config = dict(
    norm_eps=1e-06,
    positions='rope',
    attn_scale=0.177,
    bias='none',
    tie_word_embeddings=False,
    init_std_down=0.00258,
    batch_tokens=262144,
    doc_mask=True,
    dataset='wikipedia_en',
)
MLP neurons of a small language model. Each row is named by its layer, matrix (gate and up: input weights) and neuron, and shows model dimensions 256-447. Each number is 128 + 24 x the weight over its row's rms, rounded and kept within 0 to 255. Numbers have three digits each. A neuron's up and down rows have the sign that makes its largest values positive.
Before each neuron's rows, "fires after" lists the tokens most often just before its 100 highest values on Wikipedia text that the model never trained on; "fires on" lists the tokens most often at its 100 highest values on Wikipedia text that the model never trained on.

fires after: ")\n", "\n", " (", " ", " M"
fires on: "-", "0"
L8.gate187:125124084151151150138137115128139138155113092128165140116121148127112116138143113129098153099106152143176151068146129124117097153153149112154094136154148062106127143114128143153146123126091111143111162117136088117133117128115143098126091112117137108097104125140083097116152091140141095143131153167109089128150169082138117105105131126078122129137121140164122120119120106129102139103146126126102112113118149118129095121126130149153181204091125095176121175117132095148096136145154154083156155130107134133138131182117096113122037118132166113160130083124116109126138092112116142125
L8.up187:139087143130134133120116102125108094114134110134151144122116114141158169106089130094096132082103138131121119143157138123143116167088142093122120111136132212151105169099116132155154120160151101072140114110171162158110093139119125112135088139126152142098090150136121130114094131126131120125106133132144110114139135095147135156153090113132116093103145139104095146081078141118110130145140129126159129139155132112131129132062155181065127144166155072119104137162090157121137136129116148105122122153109105091099126157116085102138123131149147110140109117142160144149117155126165162105

fires after: ")\n", "\n", ".\n", "\"\n", " a"
fires on: "-", " result", "International"
L3.gate658:104145148107116147156183136092151136130096121147097146116094126141149140128095136174138073109137130103151100099154102087131117120126141103130141125108165139153105099156145073149122118094142167162134095127163138101103137150138138127101127127124121135107152123116110127100169134158174149112142157117138130087104131135100149138076141128142149116155147136136085150158169112188140119166119117120122164118115151099102134046142135141133146130090149114127143128139141099108163114120140158089143143129147129147105146132094123119154103156149086136160132114119167084117077138115139158147
L3.up658:110128145120137070168125141114099159093158110130121161125096141153063148116109133128176145116117134154129144124143121131095116174126126147158155111121166133104157126149118136155122120076105124092118122095125147097142152170126112103121158143115127153166161188120137105138088112091141107127140129124124113152135135115124139113119134107133122107118149143129120128153131153144091150104114120127101128111123094107142142127076105139125131106138096113114120140142133109129140136104147136103080133156158156074145117145134132120111137122110124142147115103095159117115173131077116175129

fires after: ",", " and", ".", ".\n\n", " that", " but"
fires on: " as", "As", ",", " which", " As", "as"
L4.gate405:095142093164122071138099137122129098147121104156113098119097131105121132107105172121150147147133172137125085169119118125126146151103125100138163133112104133155099110156159123129089119134097159097141146108154103114114129150148141165116112170118112138156083105127094127131165090144134093161133150101137107090145129133165140122104118115108201144135147147095123128130126127161176139137110138137120124159138113141151148124109128129168136131104142149092132129149144142149152168122126094146104124109151164114187101125166178114126129101130158130127098107163105123145126141128159128179
L4.up405:149149130146120108145063153151099123114114122133144113140128134143097137096121126131135103131154146137105114182143121128102132140084114106128159141095145128126062115152150102135098134152143168108134152111189131063138128117184135122109135134101111113112094088126095128172162101115106088133077120124113109150103121117095110113133123116103153147115146135098135144136170132128160122124155119124171174130170154111124172142131149116140182059102086123139162111141109140093125200158095111101125069125153158141168117147137144081159151137141131135135114095136121113175167134124144137121

fires after: " ", ".", "–", "0", " |", "2"
fires on: "0", " |", " ", "5", "1", "3"
L9.gate592:160104115129142096095194143120098122101148114107168168068155136123133062114147136139105145118114125115155090104136155136153134109113141107105182152105107133126140149155133149106113188163130141102090130143114085109164126093139136107113113108135143144098090120096126127118104136168101124130148093128148083115165134074138134097144152100163150132161126125138126107123099150076120139110145118112158128135110126078097135099121161117160147113076147135149148130147176110097149132097071124141156111107155122101093128133111129083121117103129126109172146138179153127146134148148159139141
L9.up592:125107147111127100086081153111129145104120101143111126109107110136087117142144131120119114121136098100133135102171131174174136115080185175104118138114137109134133120104143132138126169120122124104099083159129116102129140115120135148129126110119144103119156133135135167094148111180084119153120098133141112173165141133098116102178120123133133088110175162128152118127127122096159108108146083136142169142106109143073109156120154147181137145106117111088140161108143144134135134110151138130121101085147161125151080168153122158147123098196085140115115148139110158106098126124128112109

fires after: " |", "0", " ski"
fires on: " ", " .", "ing", "."
L6.gate290:139136088151137136082114119148129146147176118114114154157106081107089174121126120168170132142106146121100148114098144084116107085146083134137116094167129127136136055147128181140110145095148161146130105105092098119126105153164148160153149141141126178133106121129125150107116144143132112147133155144148131164139119122099128140100105144106145132109098137137079130138130111089091080107111114126152148132161108165131116152111124137150122149142099169143146130112108147096110173063090122098136131128127138161131182128135118118149114153140166128140161162157139118083105117169123118094
L6.up290:138127151103160133096148177111127136155157112102128097124110094087102134134135149143139098146122111133108139118130153116175205071161112147152147113134117110089181136139130162140132138078114127145123099131109123123113128133121083113141137162160139142101162142138058153142136153126112146138140146130159105135117120187131105157128167126137135151115147157118114123127138134130160109119129124123105131190139179082124128135098158117147146133123139134112118153141137101163147130138144080183118139141142150132140117136132112136087107127158110147123109138103111147143112131220135091126

fires after: " on", "On", " On", " March"
fires on: " ", " November", " October", " February", " December"
L9.gate242:122089127134118129142173150079113119132164088093104097125131124148158095128161120092123107110164123128134144147141096120130173123138097129102079159162114122150135151109123134130117118077139170143130115162125118086127152145098098149083140138126118156117122148115161140121164165151164134150134128104129094139143112106136118122114101099143141128134098167126096104123103150156118087139111085107105123155133082145133113165086141124088130175170138133136130101160119151098115147134117128124098193116120120122118115127092134136137134109082115149139136137134128164138103177128115163147
L9.up242:148110172143149122186090148082110107131120108128115130146130162131129125087138105148138148161119134117129125132075142076124092127105130141124107146105129119160145146143122139131098119127147107122118136094091153163147064143108167127098153155144139099108134149140167145058115139130113115121136114135156152136146171114145116142141136113155159145144167121131138120096138136134130096095108109121153143133119129110169125128148123123110106139101099098098131175176107114134188087110095151165138116112128137153128152160142062161128135125103121146131136116126157158130132132115114149146

fires after: " well", " such", ",", " known"
fires on: " as", " including", " included"
L6.gate644:111147080144121106122114152067107127172082093117137107151117148121146151098108133113101094110115104093131098149100133085086180140149153129154130213152112142126126134118140151126139129106145142137149143150115144140131134116113137117107142153115135070127116137103136142106109107074139140120136127135087134093126118136082163150157104112107139102147105119138134156085136118125112160174168158136130096122121123114124117123124096163113131114183117152110129142115146169117120116122154154126122130169068114082097117158133150160146122087123084101094124140097157161135170152116139129128
L6.up644:120143065134088123150089128096154180147164172100092098154158109110106145115141099127128106159121162167130157138119081132122160159081147090155134123100116111175143133145163140157131116104130134118102100123119125082081109120118119108170102140110116108124118133124131158161107169172150126091086092121143093156114161144175175121107101141098151135142096135116112135124136132150133099101145175090142169148152135111107105153090130166115104142108115092160129131107136148120120119134118124113161085153129095109140173142142125138142121107115084117147157081104118174151129176067145125102

fires after: ",", " and", " to", " -", " x"
fires on: " "
L6.gate209:124114108136149102135111130128127121107118137126135091102128173139129153169126112130092116141122101115091159101167118109143194150088094142180147111139173149125114102129107166122131086142126140139138145134152147079103145116119143128106124169112148066168136132100132152101124127137129130147101143124146102138136140129130145109124146139102105146079119102110085182144093133161111123130133178169143112097141153126155141108110134159140146101149137104079126164120090084120129125133128111127130133133096136162152127155121206156110092131111153084077101165175152148113168138142125093164
L6.up209:149125134140131130160136111145134106083122165126146093133125127114086118137135151152163086099174140116103109166124132153141108138158082138095183139131199126141097152116107165128164141111132137135161094145099140119141137136145160138107165126125144123127126093124091121146146127147128162140125133119174165148122143117140108128114146157128105105130159080136120176134172145115115107083109147101115165105079131094096149126132136088105162146108153103122117154090170097138097128147136133105118144139068140089127096114138104109098147094121154109076109151145074120145176147138136124169

fires after: " was", ",", " is", " the", " as"
fires on: " a", " an", " the", " his", "'s", " via"
L11.gate575:077167099109124160099105120131157150144104154124107140150190131122147158124137150151101078133129151152082138167163129129110119132111172115106135118101110166105119098092160147132143131143129126143120130106149148136089101151130139112138137149097141084093063078129152115102179141135146171132128141130098099079159150122114065117095111118085145132129108131154108124132099147140144160107098104137113163090091142087156156146106126154110110146125167135118148136117152135111149177123098126168106104126123095109105108103162110082109104159123078112167130151144150144181125127165130177094
L11.up575:182161116132100165121116125106133137103119140129146111113145130086108139132158140133156128149101149161132148135152139151113157129160101143122119175148112170104151105155100166197119133108131116164143138129120123133138166134123149166094112154128106087140136141117097092128145150202129120111119120106144148108134131107179117138110094132156148134135109128066146146121080142191121138128103119144063118161117161183106116112132112111116162135128118067096103145133158099101130132124080129165133100156101118149140113129152146137109139100157128098102137121093058123113120121143135135154

fires after: " on", " April", "On", " May", ":", " On"
fires on: " "
L11.gate723:142136122122123133175129113082123150117157148091105137124113147138067114105145094129081169129095156108106147121162113122096106148130123071144156124131095112138147116133143154122101170089096134132115152140166111141095128141163112140120125122151149134107131170141135087066121153133116152139096162151108091106140155125108130150102145104129122122075157122134140101153154067146145118132124170143149118147142080128117096131123169105122116148121163084091165109147138143089121126140137194125088116154113129104133097122103122125114133155146104102123094138153129123123088106139119123133
L11.up723:133111129147172161156120121104113163124135175128088132152139147139116098103082129141080166091115096108138168130155152118118117140138135076134126117146132088109147104134123129176112194102134147134144176099099084168100169102129122111074190134145102127160102155163134143107135112131105154120118122140114118120130122123132125135069112081170157168108108117149160140128145080131126101153175118164133153151152117153125114155104163162140095098110099093122172110127112116139129151121129187144096113151149109112152147101149104111135115156157120108121104132099117108131074147123110142135

fires after: " is", " was", " Z", " as", " (", " a"
fires on: "am", " a", " an", " known", " son"
L5.gate266:137152096127113135095112116134105163130081126091129092143144145122143141132121064130126124141158092137079114173149123109134114135100131111105107120159140132133106142130141127110121104124082133112084153155117107076084090046119137117131125168125108109123116122176117138120174166155145116139127143144139120099126178146124085128110084113095101117159129139107126133117092086119125122100137118127128120130141165091027137114175166117087163109115136131109130090158143136176104110134119120077126127135162111118119146135110145127147111099146146110150089154105121139138137171134154100122
L5.up266:116167129114116142117125153159120126089073141100130119128119136137120097165170142113115175153089098105127120143138117158155124081146125120144135153106136112137191148145108093088092144113124154091138157117175125094104131130132126163148124116084111164103145121136116142168166151137202139124143090117080114141168134123126142117129095168115126145161096102135150136153127125121123092103144127139118120097124115150119093133129141104116172096122119128093109139107059129134122122142111158129133143125104181154107118114154110139097127108131128121117110108102107156090141129161116100165

fires after: " the", " United", " Time", " Highest", " The", " European"
fires on: " States", " last", " other", " song", " ranking", " Vol"
L3.gate514:104171152125145133159125160104124142160138110122132164067098111145106150127076143173125130109153132119113181083167145174152128116128138149122116132122160154101133157126134141143159168159136127138115146097146146121124093145140151136172115103101168116147097095124149119101116102155114105084121108131151168149121164139098145105099099167112115112174110138144149155118153124048123146094134122157147120162149133122134154191117129088094123153165124118060090145124121112127119154081140106123134121185116121180131137184161107136121082139141101134119159115151135124098066115073132101115
L3.up514:108157121143151134120102102142144131120142129129121102139152077107117137120099163113164147088096130123125126099138165118113145091132099111097139100156120139149132152158100126147127144173169123132107122128138102101165114106125107194159116102108128139135121167152127144115130145171112120076133142140125162104172123131120130151125138130124111102158140151148128152137148155109106132106142101162158144146143111145111107149108120140088131179133097132154123136097135175140110118147133147131102166126123126136115123150093153118111072150080165157146107133105102169128078163098141143165

fires after: " ", " ("
fires on: "200", "201", "192", "182", "196", "188"
L8.gate527:122162132194134105162109166176108134124093099111140111150121077126133111098121067112095090089124139149116157142148155111133140088112116097133124140136113133117143119092136097094139147139127144130135139116147142179130117131133128129117122114111146091126112145158138099120119122126155133154123126111150085137147134095156134111132109137139142128125133088113116178140146122130079148132149138115130095135163105141163155151136128153154095151145146118143116109101105124135144131144107110138119125146130135147156096130062134083128087128105141112105106136104118139109113096125132102115
L8.up527:112152147092115156101147082141111132112110140122134121101163143119156093087148134111120132120147147176109110173107143138119136163118130160103129118148118107077117135092119131116099148142119135126166124099164168129137156105112119125156124132138071157134078120115097099123137136143111106134123100146115095096139140071133109160128134147110125135114178137107160141116113114104128141165144143109137117137127104102160112115136144094170152089153112121135154143118159136093128157135166128100111108135149093159120137136116154119082179127080116103147158100129131103138146105136098134104

fires after: " |", " ", ".", "0"
fires on: " |", " ", " +", " |\n", " Box", "%"
L8.gate166:109127117123150105180107162128120134120127130116110117109121121138122123113151121135147127104105151148135129120151127165095174072177179116122145123146099112101162121131155146128105135128121128119149116102143134109135063126154141114142119111146111152158126099088135131170172117107144126135140092173118095148124141128143121132107126137105135119141175134119093096142102121136135136151163149117131162118144167111098093142114135133125115137139055107107129123126103094076146108132125119150186087144125130128158162164134129146122124126088149137126127135151139120122140139131053188126
L8.up166:122125144128119112102122108147117137104105147112105098158092127123131125102122109149119136144122114104138131089100132112155047102143154113155084105108099121125115184133136143117147113159128112125172162127160091090094112134173134140086163143110140142100126112120136122164142140138106154085157170153124124147120160103116116131100154183123127082129128126107136091130141088155160103137163121147117095132166154093100112144125136118141136097161085142137151116142095156096116136092144111148164094150164092134106154125125104115122134105166056075121135147146160145127081114134112159154